{"d_model": 640, "n_head": 5, "vocab_size": 16384, "activation": "swiglu", "rope_base": 14100.0, "qk_norm": false, "attn_scale": 0.0884, "parallel_block": false, "init_std_o": 0.00527, "init_std_down": 0.00527, "seq_len": 512, "dataset": "wikipedia_en"}
MLP neurons of a small language model. Each row is named by its layer, matrix (down: output weights) and neuron, and shows model dimensions 474-537. Each number is 50 + 10 x the weight over its row's rms, rounded and kept within 0 to 99. A neuron's up and down rows have the sign that makes its largest values positive.
A block is one neuron, or neurons of one layer that tend to fire together. After each block is what it responds to, as a language model described it from the Wikipedia text at the highest values.

L4.down315:78 39 44 64 37 36 61 59 53 59 57 67 62 67 63 50 46 44 54 44 40 52 39 50 48 55 44 62 62 34 42 59 37 55 44 48 37 66 52 37 32 55 48 60 47 44 75 47 59 44 45 43 39 42 60 47 57 47 54 66 50 36 35 44
L4.down614:44 54 43 21 49 54 58 53 59 54 51 44 40 55 37 52 69 44 59 40 53 62 66 43 44 61 42 56 43 46 51 52 54 56 43 56 68 34 40 42 49 50 44 49 47 50 33 32 49 58 53 39 34 59 50 45 52 52 27 53 65 60 55 62
L4.down1450:67 41 55 35 53 55 46 58 53 59 62 48 51 39 42 46 66 53 55 53 57 50 51 30 35 38 34 55 55 48 44 38 74 66 37 63 45 32 68 54 56 40 44 41 48 36 66 62 48 58 57 52 50 38 53 45 45 63 52 50 53 49 54 43
L4.down1503:57 41 33 47 55 63 66 63 62 76 45 52 38 37 47 57 52 59 56 39 72 60 49 32 58 49 74 53 45 45 56 59 53 47 52 59 40 34 51 59 40 50 44 53 39 38 37 63 53 56 48 51 63 52 44 42 58 50 63 54 50 70 58 39
L4.down1943:43 46 34 56 66 43 50 47 61 36 54 55 36 53 50 54 63 55 49 33 59 51 69 52 85 54 43 82 53 51 45 45 30 56 50 57 49 51 51 36 39 50 54 63 39 51 40 58 59 75 37 41 48 36 46 31 39 53 42 64 44 49 44 36
L4.down2084:48 45 45 50 49 44 41 51 46 44 54 44 28 63 65 48 60 46 52 47 61 37 59 65 31 52 54 35 55 42 56 48 41 36 51 73 76 66 62 51 58 53 54 41 27 43 37 55 59 56 57 47 52 46 28 42 47 58 74 56 38 44 53 52
L4.down2121:50 42 55 51 48 62 37 40 58 46 42 38 54 41 47 59 48 47 37 51 47 50 38 35 34 65 43 61 58 52 32 29 55 49 40 44 48 45 42 49 46 39 67 41 48 54 70 54 37 51 54 44 46 62 31 45 42 54 33 39 43 46 50 53
L4.down2161:55 34 52 50 53 47 61 65 48 53 47 42 50 56 45 60 67 38 42 63 34 38 51 42 43 54 55 49 32 49 31 43 57 33 45 55 40 35 45 44 35 48 45 49 44 61 37 56 69 54 49 54 40 55 44 45 43 52 25 39 54 34 38 44
Stats table cell numbers. Small numbers and the separators beside them in sports statistics tables, e.g. pipes, spaces, and digits in W/D/L or apps/goals columns.

L2.down755:68 49 42 40 40 69 47 60 47 42 48 41 40 26 73 39 48 59 43 71 66 49 56 61 53 61 50 51 47 21 66 41 56 58 52 62 58 51 41 56 48 57 33 26 47 52 54 47 61 48 53 45 47 48 47 49 50 63 53 65 33 38 40 60
L2.down1239:70 40 53 38 44 60 36 39 52 46 31 51 42 56 66 28 43 54 36 72 62 50 60 52 56 60 55 55 56 47 52 55 57 70 48 51 58 45 48 63 52 32 21 43 32 43 51 51 56 37 36 45 67 44 54 67 50 46 40 58 36 75 62 52
Transitive verb completions. Final piece of a transitive verb, often a suffix after a split stem or a verb after "to", just before its object: enh-ancing, ens-ures, conce-al.

L4.down245:48 59 61 68 40 52 59 58 32 46 57 53 51 51 73 45 49 32 43 65 42 56 46 57 47 55 50 32 65 47 46 42 62 46 55 40 45 53 44 47 64 52 37 47 65 41 37 45 46 48 56 58 53 50 25 50 63 47 39 50 57 52 60 58
L4.down301:45 62 35 59 45 44 54 59 47 45 54 39 36 51 83 37 26 59 48 52 49 42 53 62 31 33 51 71 56 58 49 62 50 42 52 53 45 51 53 51 55 59 50 58 45 56 52 45 63 72 47 44 56 46 53 62 60 66 60 60 54 30 63 50
L4.down317:43 72 49 72 49 56 41 52 46 44 60 50 48 55 48 60 59 52 54 54 50 58 47 53 53 44 63 53 43 53 46 60 51 43 41 62 51 45 39 46 44 51 52 67 48 62 68 50 44 39 54 49 36 48 59 50 41 63 69 67 55 46 64 45
L4.down343:51 47 53 63 51 45 41 59 50 42 35 56 54 47 65 64 53 60 60 52 50 49 44 55 55 75 42 32 74 56 50 45 47 57 54 58 61 50 40 53 46 38 51 46 54 36 37 48 49 46 58 56 57 43 37 55 35 51 50 50 55 51 50 59
L4.down355:47 60 43 55 59 36 41 37 49 53 47 27 64 58 32 45 54 48 49 40 62 72 53 63 55 53 63 45 52 46 60 35 43 62 43 65 46 65 30 77 50 47 50 63 46 62 56 67 62 33 39 67 52 50 53 56 52 50 53 50 50 53 51 50
L4.down1069:55 58 50 40 65 53 54 45 47 39 53 50 55 65 30 58 64 64 47 45 49 52 34 46 43 54 43 52 47 63 57 60 53 56 28 50 51 38 54 59 34 60 34 50 75 43 47 57 49 30 54 55 42 41 43 47 49 58 56 55 49 44 53 39
L4.down1671:53 43 53 50 43 37 62 36 46 56 48 65 57 74 42 41 69 48 58 49 53 70 57 37 67 48 51 51 41 56 54 52 57 58 57 37 46 33 69 41 44 69 49 57 44 45 59 68 47 51 37 55 47 53 70 55 46 48 62 47 43 64 41 45
L4.down2303:39 39 54 57 57 49 69 37 44 55 63 61 36 76 44 73 47 49 48 52 66 54 52 41 57 45 47 59 56 48 52 59 32 39 53 57 62 52 45 39 36 69 45 52 48 67 38 54 62 43 39 46 45 50 33 43 49 43 60 65 46 53 46 48
Late pieces in codes and names. Late fragments of long identifiers and rare names, strongest on the hyphen before an ISBN's final check digit, e.g. 4155-1; also mid-name pieces and table-number cells.

L2.down1576:63 48 67 57 66 57 38 44 47 42 50 47 58 43 50 51 41 59 66 49 43 65 70 54 68 55 40 48 58 58 74 46 48 41 66 44 55 44 42 55 50 37 48 29 42 53 46 41 43 45 54 53 58 29 49 61 66 56 65 54 50 43 35 43
L2.down2155:42 51 44 61 63 51 67 48 37 37 38 45 40 34 50 61 50 39 70 39 41 61 47 25 54 63 53 57 31 54 50 47 38 43 67 36 57 51 50 56 66 41 55 50 50 58 59 59 49 55 64 47 48 55 49 49 44 59 68 52 53 41 44 63
Titles before personal names. Honorific or role titles right before a person's name, often the period of an abbreviation, e.g. Dr., Fr., Col., Lord, Colonel, head coach.

L2.down2128:61 54 60 57 46 45 53 56 61 54 41 51 66 43 49 61 56 70 55 41 57 49 48 46 49 48 52 29 60 53 33 29 54 50 60 62 62 45 48 67 47 48 49 61 53 56 56 52 50 49 52 53 49 79 42 58 33 66 33 36 51 45 64 43
L2.down2548:52 48 62 44 48 54 46 52 51 53 76 39 45 58 46 48 53 53 46 52 43 65 67 46 75 59 53 49 42 64 43 46 49 53 53 43 50 59 58 75 47 49 42 51 63 53 37 56 48 44 53 43 55 45 66 51 26 58 27 47 51 59 42 39
Range connectors after numbers. Dashes and connecting words (–, -, to, and, through, until) linking a start number or year to an end, as in 1994–1996, from 1913 to 1922, UTC-5.

L6.down512:36 64 59 62 53 63 54 43 43 69 67 64 58 44 55 55 40 37 55 58 53 51 38 78 50 63 60 56 50 34 54 37 57 57 39 25 39 55 49 53 60 50 51 56 55 40 46 49 52 56 52 40 55 44 39 60 49 41 24 46 45 46 44 46
L6.down600:59 52 43 68 51 63 60 54 46 38 47 53 52 49 46 56 60 49 55 73 56 46 38 38 39 52 57 38 59 44 50 55 64 45 52 54 52 46 41 46 36 52 52 50 56 51 45 50 57 50 39 36 67 51 57 47 53 67 44 42 52 46 66 68
L6.down939:51 46 46 60 54 36 62 53 48 45 58 62 47 45 60 65 59 58 51 56 54 51 73 58 41 48 37 67 52 47 56 33 41 51 54 58 44 56 42 47 47 54 30 34 44 44 23 59 43 56 53 33 46 52 62 57 48 42 47 53 42 56 61 56
L6.down1842:38 56 34 57 51 48 61 68 59 27 27 43 57 46 53 50 51 56 46 63 47 36 47 58 40 55 53 42 54 48 60 50 50 45 43 45 58 41 55 42 35 66 63 56 29 45 36 59 50 35 39 47 46 44 46 52 61 79 45 63 52 41 55 37
Sports table number cells. Numbers or blank cells after pipe separators in sports tables (league standings, player appearances), such as 1 or 11, plus "of" after "population"/"total area" and mid-name word pieces.

L4.down95:48 47 48 45 32 67 30 52 43 49 59 43 47 47 42 46 42 40 48 49 55 58 39 32 71 53 70 69 48 37 45 41 44 44 55 55 39 51 46 57 54 65 21 48 57 69 59 49 53 73 54 50 59 53 39 60 55 36 54 62 59 35 46 58
L4.down332:60 61 40 46 55 65 38 36 53 50 48 47 59 39 63 33 54 66 42 45 60 57 48 62 57 58 61 44 61 59 45 33 55 55 65 55 48 60 36 59 46 52 55 50 42 42 67 34 55 63 45 61 59 42 68 66 53 44 65 57 50 54 59 51
L4.down593:57 45 36 49 48 27 53 61 51 51 41 57 51 61 37 43 41 66 59 46 58 51 62 46 57 47 57 31 49 52 60 41 52 52 44 49 42 43 32 46 38 65 26 39 66 49 53 48 51 44 50 44 54 31 57 41 45 51 44 54 60 47 51 38
L4.down899:23 41 42 38 40 62 51 38 57 40 62 52 54 46 41 55 45 50 38 45 49 63 60 49 59 54 39 43 46 54 33 55 41 31 47 62 44 53 49 54 46 53 53 39 41 55 61 39 33 52 61 39 35 63 45 58 49 59 53 56 50 57 51 55
L4.down2138:63 54 60 47 61 74 57 46 52 51 50 40 58 50 50 35 54 54 38 44 46 56 34 52 51 35 55 45 47 46 47 32 58 68 68 46 54 45 40 49 59 56 41 33 51 56 51 40 43 38 45 59 53 64 54 51 48 57 60 56 39 49 45 42
L4.down2209:44 42 56 56 49 48 61 48 47 59 47 61 54 55 56 52 54 66 28 47 58 40 59 38 58 43 49 71 52 39 48 32 58 50 50 41 55 30 54 39 45 56 54 34 41 54 48 43 48 45 35 55 56 38 34 51 48 46 40 48 52 70 43 59
L4.down2381:66 47 52 59 40 52 61 36 55 46 57 44 30 43 42 49 49 47 40 39 34 51 71 47 73 53 52 55 59 41 65 38 48 34 51 39 30 59 41 43 48 56 49 58 42 42 53 55 46 49 60 62 57 69 57 38 45 38 59 33 41 59 56 52
L4.down2418:46 42 48 64 43 66 48 34 56 54 48 45 44 47 62 51 33 46 46 44 40 62 51 46 61 47 74 28 44 35 55 48 47 49 51 60 47 52 72 61 34 60 43 52 46 60 62 40 27 49 42 37 43 61 47 51 47 41 55 39 45 66 52 46
Slot before a proper name. Function words and connectors right before an expected proper name, chiefly in naming statements (named for, after, son of), plus place-name possessives and table pipes.

L6.down1658:50 59 46 48 63 63 54 66 58 61 58 54 55 69 52 42 49 65 61 46 43 59 41 50 54 44 57 66 32 51 70 48 70 42 53 45 51 43 57 32 56 48 64 30 54 48 46 70 39 53 69 39 39 60 44 64 57 39 34 59 43 46 33 45
L6.down1679:46 46 56 55 49 54 44 53 75 43 43 65 60 57 37 43 40 56 57 48 62 53 63 55 50 38 45 49 38 54 48 50 41 34 59 47 51 66 39 35 56 63 56 52 73 55 52 63 64 52 49 43 73 52 52 50 55 54 46 42 63 31 41 31
L6.down1986:40 46 56 38 64 56 63 48 46 50 54 57 39 53 69 42 49 24 43 54 46 54 53 30 63 30 57 45 56 43 41 76 75 41 49 47 44 57 55 62 52 56 54 58 45 72 48 52 44 50 45 52 49 38 42 39 54 46 46 60 42 50 36 53
L6.down2390:38 38 57 61 41 46 55 49 60 42 51 62 40 23 70 49 51 45 54 57 54 53 62 58 48 38 66 62 45 50 62 53 67 50 46 69 50 46 48 48 46 58 65 60 60 51 53 66 53 35 31 66 43 47 40 49 47 53 55 37 48 40 68 55
Before a person's name. The token just before a personal name is about to appear: table pipes, "by" after directed/accepted, role words like historian/singer, list colons.

L4.down48:48 39 73 59 62 53 48 42 37 65 39 61 38 29 62 51 47 57 54 51 59 73 49 48 50 55 37 56 59 42 66 38 37 58 53 49 63 38 57 46 54 53 44 40 58 45 52 37 43 63 52 51 66 54 49 47 64 53 52 41 47 50 48 68
L4.down598:54 47 56 52 63 57 48 57 39 57 44 63 56 59 50 35 55 37 53 55 68 55 52 43 43 41 54 58 61 45 52 57 44 55 58 53 35 74 57 54 62 52 59 52 36 51 43 45 56 53 45 52 51 58 44 52 47 39 41 52 60 45 49 58
L4.down950:51 43 57 41 49 53 42 47 54 54 37 40 46 31 65 38 41 30 59 63 41 61 17 47 38 46 53 54 54 35 53 48 41 45 49 54 40 46 60 39 46 41 58 42 57 48 36 78 43 63 54 31 55 34 58 45 37 44 51 40 56 49 65 56
L4.down1029:69 44 48 35 38 49 40 40 59 65 60 54 42 40 47 46 45 55 66 53 42 52 24 50 42 45 55 50 53 50 42 50 56 59 52 30 60 55 42 55 46 54 35 51 33 52 49 27 59 47 71 59 45 53 53 49 54 56 51 64 60 61 59 38
L4.down1233:52 48 59 37 44 60 51 53 46 39 54 40 46 45 57 43 44 60 56 53 59 36 34 49 52 53 58 31 53 45 49 51 55 55 50 42 53 57 52 48 46 63 47 49 31 40 58 31 53 48 41 67 47 68 57 61 57 58 47 50 48 54 48 48
L4.down1246:52 41 47 47 25 40 47 58 39 47 64 38 36 41 42 47 45 46 44 27 55 61 48 35 64 59 32 64 57 55 43 44 33 54 45 41 54 54 47 71 46 34 57 38 22 66 53 47 38 58 63 66 62 44 51 44 33 57 63 69 62 43 40 64
L4.down1784:48 49 55 54 65 57 58 45 36 51 53 42 38 50 40 44 64 60 56 46 55 37 61 50 45 61 53 47 48 56 58 50 57 49 78 62 58 67 28 60 43 52 52 41 62 43 48 46 56 31 54 44 42 47 51 46 51 46 24 39 59 41 41 50
L4.down2158:62 56 68 57 46 57 60 46 27 47 40 37 23 67 59 47 46 57 53 35 58 62 40 38 51 66 55 53 48 47 63 52 40 54 47 53 39 51 69 46 42 36 52 46 50 58 35 46 51 43 44 60 36 48 29 49 34 38 54 68 61 44 53 48
Just before personal names. Fires on the word right before an upcoming person's name: titles like manager, coach, Senator, and "by", colons, or commas, e.g. "released by manager", "Cinematography was done by", "his son,".

L2.down56:41 50 56 46 57 48 53 56 62 61 57 38 42 38 43 59 55 63 52 49 42 39 47 50 56 66 58 61 37 70 52 41 58 66 61 54 48 48 57 52 45 42 37 49 47 52 61 57 44 33 61 61 67 51 63 47 52 63 60 59 28 60 50 57
L2.down184:52 24 44 48 56 30 69 46 43 41 72 57 51 51 47 44 68 69 49 61 50 07 67 49 62 54 67 43 59 57 57 58 49 62 37 41 46 49 67 53 47 40 46 43 55 54 52 47 73 59 60 49 59 28 26 46 49 47 69 46 35 47 63 36
Mid-sequence number fragments. Digit chunks in the middle of long multi-token numbers (ISBNs, OCLC, coordinates, genome positions, race times), plus mid-word pieces like irre-vers-ible, mar-qu-essate.

L2.down2257:55 58 50 48 32 41 65 55 43 48 52 53 69 57 49 48 36 56 38 56 54 63 29 56 36 60 39 50 37 39 47 46 66 55 37 42 46 69 53 45 19 45 33 45 55 51 53 51 45 38 58 48 62 47 33 35 36 33 54 54 35 54 42 42
L2.down2326:60 60 53 40 51 38 51 61 50 55 54 69 40 58 49 51 46 46 56 40 56 54 58 48 36 35 55 50 56 53 51 30 50 47 48 56 50 73 58 46 50 41 51 62 52 53 64 61 46 61 54 50 71 45 39 38 38 43 52 56 53 47 46 44
Sports statistic separators. Separators right before a number in sports tables and stats, such as the pipe between columns, the minus sign of a goal difference, and the decimal point of a batting average (.331).

L2.down546:50 44 49 46 56 59 46 44 40 74 57 57 40 68 69 57 69 53 50 45 58 44 39 53 73 65 44 67 59 49 53 51 44 52 55 51 47 50 61 67 47 28 39 59 62 56 49 62 55 57 66 31 51 44 35 52 47 57 53 46 52 48 34 48
L2.down634:50 72 34 57 62 33 46 50 58 57 54 36 45 67 41 37 42 39 39 56 48 50 48 41 50 52 49 65 50 59 60 35 57 53 49 34 53 58 49 67 40 47 42 58 40 61 37 37 51 44 46 71 36 42 48 54 65 45 51 48 48 49 49 32
Table stat cells, word middles. Cells late in wiki stat tables, especially signed goal-difference values like +4, and mid-word fragments such as Ug-and-an and safeg-u-arding.

L4.down179:54 55 44 70 46 33 50 51 52 64 56 50 40 55 39 40 63 49 59 39 66 38 55 54 55 39 60 52 50 52 54 36 49 58 53 58 63 23 58 49 37 71 49 51 28 37 48 54 63 40 36 51 34 46 38 43 55 53 57 49 60 63 56 27
L4.down365:64 48 66 68 64 38 57 81 55 47 59 56 53 47 58 50 34 44 45 47 74 67 38 50 57 43 61 37 53 47 68 50 48 29 40 62 39 37 36 45 30 51 53 41 54 50 44 46 59 57 54 43 53 50 40 60 39 47 58 63 52 43 39 42
L4.down533:48 40 31 58 50 27 29 42 52 40 61 37 45 40 37 54 58 45 45 56 44 30 73 37 50 69 60 56 31 55 67 32 35 57 50 48 46 57 51 68 44 54 56 62 65 59 42 43 46 47 28 44 33 31 80 32 56 60 55 47 45 58 30 47
L4.down1593:45 46 51 49 51 53 37 49 53 55 52 58 45 44 56 58 49 43 52 47 54 52 52 80 76 58 60 62 50 36 56 47 52 49 67 49 46 61 46 38 42 54 50 49 38 55 42 34 54 40 43 48 32 25 52 53 49 32 61 60 44 68 45 48
L4.down1599:37 39 42 40 54 52 42 39 55 42 49 44 36 40 63 43 47 42 43 54 57 51 33 58 57 40 48 52 43 31 47 54 43 41 56 60 43 42 47 43 60 63 41 69 37 45 53 32 52 55 55 54 65 51 37 63 55 56 55 44 46 44 56 50
L4.down2295:45 50 48 44 62 50 48 49 40 45 44 46 52 67 50 62 81 58 27 70 49 29 43 51 51 65 41 68 48 49 60 44 52 48 49 77 65 55 39 48 64 49 32 62 39 51 48 59 58 50 43 56 60 41 44 48 54 46 42 37 47 36 36 54
L4.down2349:34 48 64 61 59 48 50 44 33 51 31 63 55 61 59 53 45 32 52 58 49 39 39 36 31 55 66 49 35 60 44 59 49 49 59 68 39 47 57 53 45 57 52 60 38 45 62 41 48 56 35 52 33 58 42 41 75 48 49 64 41 23 46 65
L4.down2533:51 46 55 57 56 46 51 48 61 57 42 55 54 74 45 50 51 50 53 73 43 41 46 50 57 58 46 42 59 62 37 48 50 54 53 59 44 39 39 44 43 51 35 53 39 53 55 51 48 58 41 56 52 65 49 58 47 52 37 59 74 71 75 42
Transitive verb endings. Final token of a transitive verb (or verb-plus-particle) just before its object, in narrative prose: pick up, rans-om, grant-ing, st-ole.

L6.down818:63 44 52 61 46 49 57 55 50 49 36 59 47 36 59 63 45 54 57 71 53 49 53 48 55 44 68 58 59 36 54 31 43 45 55 66 53 42 27 48 57 54 59 35 38 55 61 26 52 50 48 43 45 39 54 29 48 60 47 28 60 49 53 44
L6.down1108:49 50 54 42 56 71 46 42 69 53 62 41 53 72 52 34 41 57 61 49 51 53 61 47 54 61 55 72 51 51 62 58 36 31 56 53 46 50 49 36 52 55 25 49 51 63 51 34 33 43 52 51 55 51 65 60 59 48 52 57 35 46 32 50
L6.down1200:30 47 50 43 60 70 44 46 46 42 37 50 42 44 44 58 66 53 67 56 62 46 57 64 40 59 59 55 54 63 51 52 51 60 32 63 40 65 50 69 49 65 45 54 63 41 42 44 52 42 54 59 61 44 70 47 69 59 60 49 57 38 47 49
L6.down1784:43 78 48 51 46 47 36 34 49 65 58 57 47 50 59 45 58 47 47 54 57 43 55 39 71 55 54 58 40 56 59 62 39 46 63 37 53 39 42 60 70 70 48 43 53 48 49 57 41 58 55 68 64 60 40 42 59 49 66 44 57 32 53 56
Mid-number digit tokens. Pieces inside long numbers, such as the hyphen before an ISBN check digit, digit groups after thousands commas, decimal points, and table pipes.

L4.down437:58 69 49 58 35 57 65 63 54 52 48 41 41 70 37 37 66 57 71 41 58 29 55 59 46 41 52 48 50 48 59 51 49 43 61 47 47 47 63 44 60 57 44 41 60 43 67 34 50 45 38 47 37 34 53 50 45 32 59 52 48 49 49 43
L4.down605:55 34 53 51 44 61 61 60 73 38 57 39 59 53 48 51 51 46 60 57 63 50 47 57 54 45 44 47 31 49 35 33 58 44 34 46 48 42 74 65 53 51 40 30 26 61 57 54 49 45 40 63 56 67 63 39 56 45 43 58 54 64 71 48
L4.down842:37 47 49 49 62 61 57 48 49 60 49 47 43 44 52 46 52 46 53 47 42 67 50 35 42 56 59 46 51 54 58 54 48 42 52 58 66 53 49 57 58 57 74 41 39 56 55 50 34 51 49 51 64 38 49 42 55 38 49 57 51 44 51 56
L4.down957:50 61 44 55 58 53 59 50 41 59 58 41 51 37 57 54 60 68 44 48 54 37 49 57 51 47 56 38 47 52 45 49 51 50 55 35 60 61 42 42 51 57 55 40 62 41 59 58 46 43 55 47 46 57 54 59 60 59 34 66 57 45 32 35
L4.down1661:35 66 52 52 36 60 54 61 41 69 46 47 47 45 46 55 45 30 47 52 49 33 52 69 52 52 61 39 41 55 52 48 48 48 55 53 53 41 47 49 52 29 43 30 66 60 53 54 45 35 58 50 58 42 49 64 52 55 39 34 63 58 53 50
L4.down1776:48 63 48 38 36 61 43 48 46 56 54 53 44 47 56 51 56 54 50 30 42 46 29 35 36 57 50 51 41 38 42 44 56 52 72 50 54 51 25 44 33 55 38 62 51 56 54 42 51 52 53 63 45 45 43 48 52 75 35 28 53 68 56 56
L4.down2076:52 58 52 41 49 55 42 52 58 44 64 43 71 46 34 46 48 82 54 66 61 68 16 42 54 41 47 57 59 39 42 51 41 46 57 57 61 72 63 57 67 50 37 34 53 50 45 55 60 48 55 59 53 52 52 65 65 50 40 55 45 46 45 53
L4.down2291:58 43 54 60 40 62 33 49 68 41 50 43 52 43 51 53 43 35 35 46 50 50 60 48 45 42 55 38 48 48 52 35 49 31 46 66 44 53 55 51 40 47 38 49 53 48 53 38 55 61 45 57 48 58 61 54 42 49 74 48 50 68 28 56
Goals-against table column. Start of the goals-against cell in sports league tables, such as 58 | −21 or 30 | 6; also weakly on mid-sentence prepositions like at, of, from.

L2.down1514:49 47 57 43 57 52 37 50 55 52 52 63 32 23 51 44 67 35 31 37 53 32 46 37 52 64 52 66 53 55 50 44 63 64 49 62 43 52 49 24 61 39 42 54 50 56 66 34 43 51 46 40 45 45 55 52 37 47 37 48 50 64 39 49
L2.down1663:44 59 33 43 42 64 50 41 44 43 67 47 48 53 45 47 53 62 33 41 54 36 51 69 63 53 49 60 61 45 55 41 43 49 45 54 45 51 48 51 38 42 41 42 51 45 50 55 48 67 40 43 40 44 50 43 54 55 36 57 48 34 44 37
Named-after prepositions. Prepositions just before a person, place or thing being named, honored or related to: named for, named after, honor of, daughter of. It also fires weakly on mid-word pieces of personal names in tables.

L6.down491:37 58 47 45 57 43 52 54 50 38 56 43 46 58 35 55 49 57 48 40 48 53 66 48 60 61 54 58 38 57 45 46 39 61 55 72 59 55 43 65 35 43 45 33 63 59 49 52 57 62 58 39 67 51 41 58 49 43 46 43 49 67 56 52
L6.down537:45 53 64 51 57 40 72 56 57 52 67 49 44 66 50 44 58 54 36 35 41 71 55 51 54 72 50 47 57 68 43 63 48 69 47 51 50 65 64 38 60 46 56 67 61 57 47 60 51 50 49 60 49 41 43 43 58 42 60 40 58 60 57 65
L6.down1478:57 64 62 52 66 53 54 60 52 70 58 64 46 49 44 55 65 72 30 52 40 37 53 43 48 45 51 58 54 44 38 39 41 37 55 28 52 47 40 44 55 58 54 42 52 59 40 68 53 64 33 54 42 48 48 52 28 43 39 58 39 67 42 30
L6.down1972:32 48 51 29 44 56 37 34 37 60 59 58 57 44 53 55 47 49 52 32 61 46 62 38 47 39 53 54 56 59 51 36 56 48 56 37 55 64 46 57 46 46 47 48 52 35 42 58 34 49 48 54 36 61 46 36 51 37 55 28 64 50 58 38
Late columns in number tables. Spaces and pipes before the last numeric columns of sports standings rows (goals against, goal difference), plus some other table cells and year digits.

L6.down229:39 55 38 59 27 60 50 64 52 50 60 43 46 72 40 46 31 61 49 54 40 48 53 50 55 57 63 45 62 47 48 50 65 45 52 34 50 56 45 55 56 60 50 43 54 47 57 61 74 45 37 49 48 42 53 53 33 65 53 43 60 60 64 39
L6.down958:52 42 67 58 48 44 45 30 61 55 56 47 55 70 59 54 50 41 49 60 49 55 42 59 48 52 48 51 54 47 57 41 44 62 56 63 72 58 32 60 47 65 41 43 69 44 57 63 56 51 43 52 46 40 65 55 42 65 57 51 51 58 36 44
L6.down1027:64 53 46 53 56 33 43 54 57 58 52 52 35 55 50 34 35 52 34 57 58 36 41 68 38 28 55 54 63 57 57 42 44 49 57 31 48 45 48 57 49 67 40 48 59 45 57 59 43 50 58 57 50 45 48 46 69 41 43 51 38 53 51 41
L6.down1528:56 50 59 40 52 42 27 43 44 49 49 54 41 62 49 53 23 62 50 42 71 50 44 62 40 55 52 48 56 61 48 49 39 52 44 53 55 65 48 50 53 39 42 48 45 63 49 35 50 54 53 56 44 65 58 46 43 54 57 50 57 47 53 60
Reporting and conclusion verbs. Verbs introducing a claim or finding right after a source, critic, or body, such as stated, concluded, noted, typically followed by "that".

L6.down1333:62 42 59 52 41 57 52 48 42 47 52 55 74 44 45 33 61 53 54 79 44 54 54 48 59 50 53 33 47 40 44 39 55 60 57 51 58 53 37 39 51 43 54 54 40 62 41 58 68 51 55 43 50 42 46 52 40 51 40 58 56 49 54 39
L6.down1879:48 64 47 51 55 53 52 54 55 45 57 45 48 46 62 38 46 53 51 56 46 42 32 50 47 43 50 54 49 50 55 51 51 46 41 56 42 28 54 48 50 46 38 48 56 60 48 56 49 65 45 47 40 56 46 41 24 45 53 36 42 61 42 51
L6.down2221:55 46 39 46 44 46 56 62 42 32 47 43 66 43 69 49 42 61 39 41 32 56 52 58 41 52 59 55 60 44 58 48 55 38 43 34 53 47 41 52 33 67 47 52 61 32 61 56 49 49 52 56 43 56 58 50 41 64 54 55 55 41 37 44
L6.down2228:33 60 55 50 32 54 63 31 53 37 54 58 42 38 39 67 49 51 63 39 54 49 51 67 47 58 66 69 36 51 57 56 69 47 24 47 56 51 42 54 50 41 53 31 59 36 47 70 45 50 31 40 44 66 44 53 33 58 39 38 51 55 35 57
Before place-name slot. Prepositions and separators just before a proper place or team name, such as in Quenemo, for Wigan, born at Elbing, into Leake County.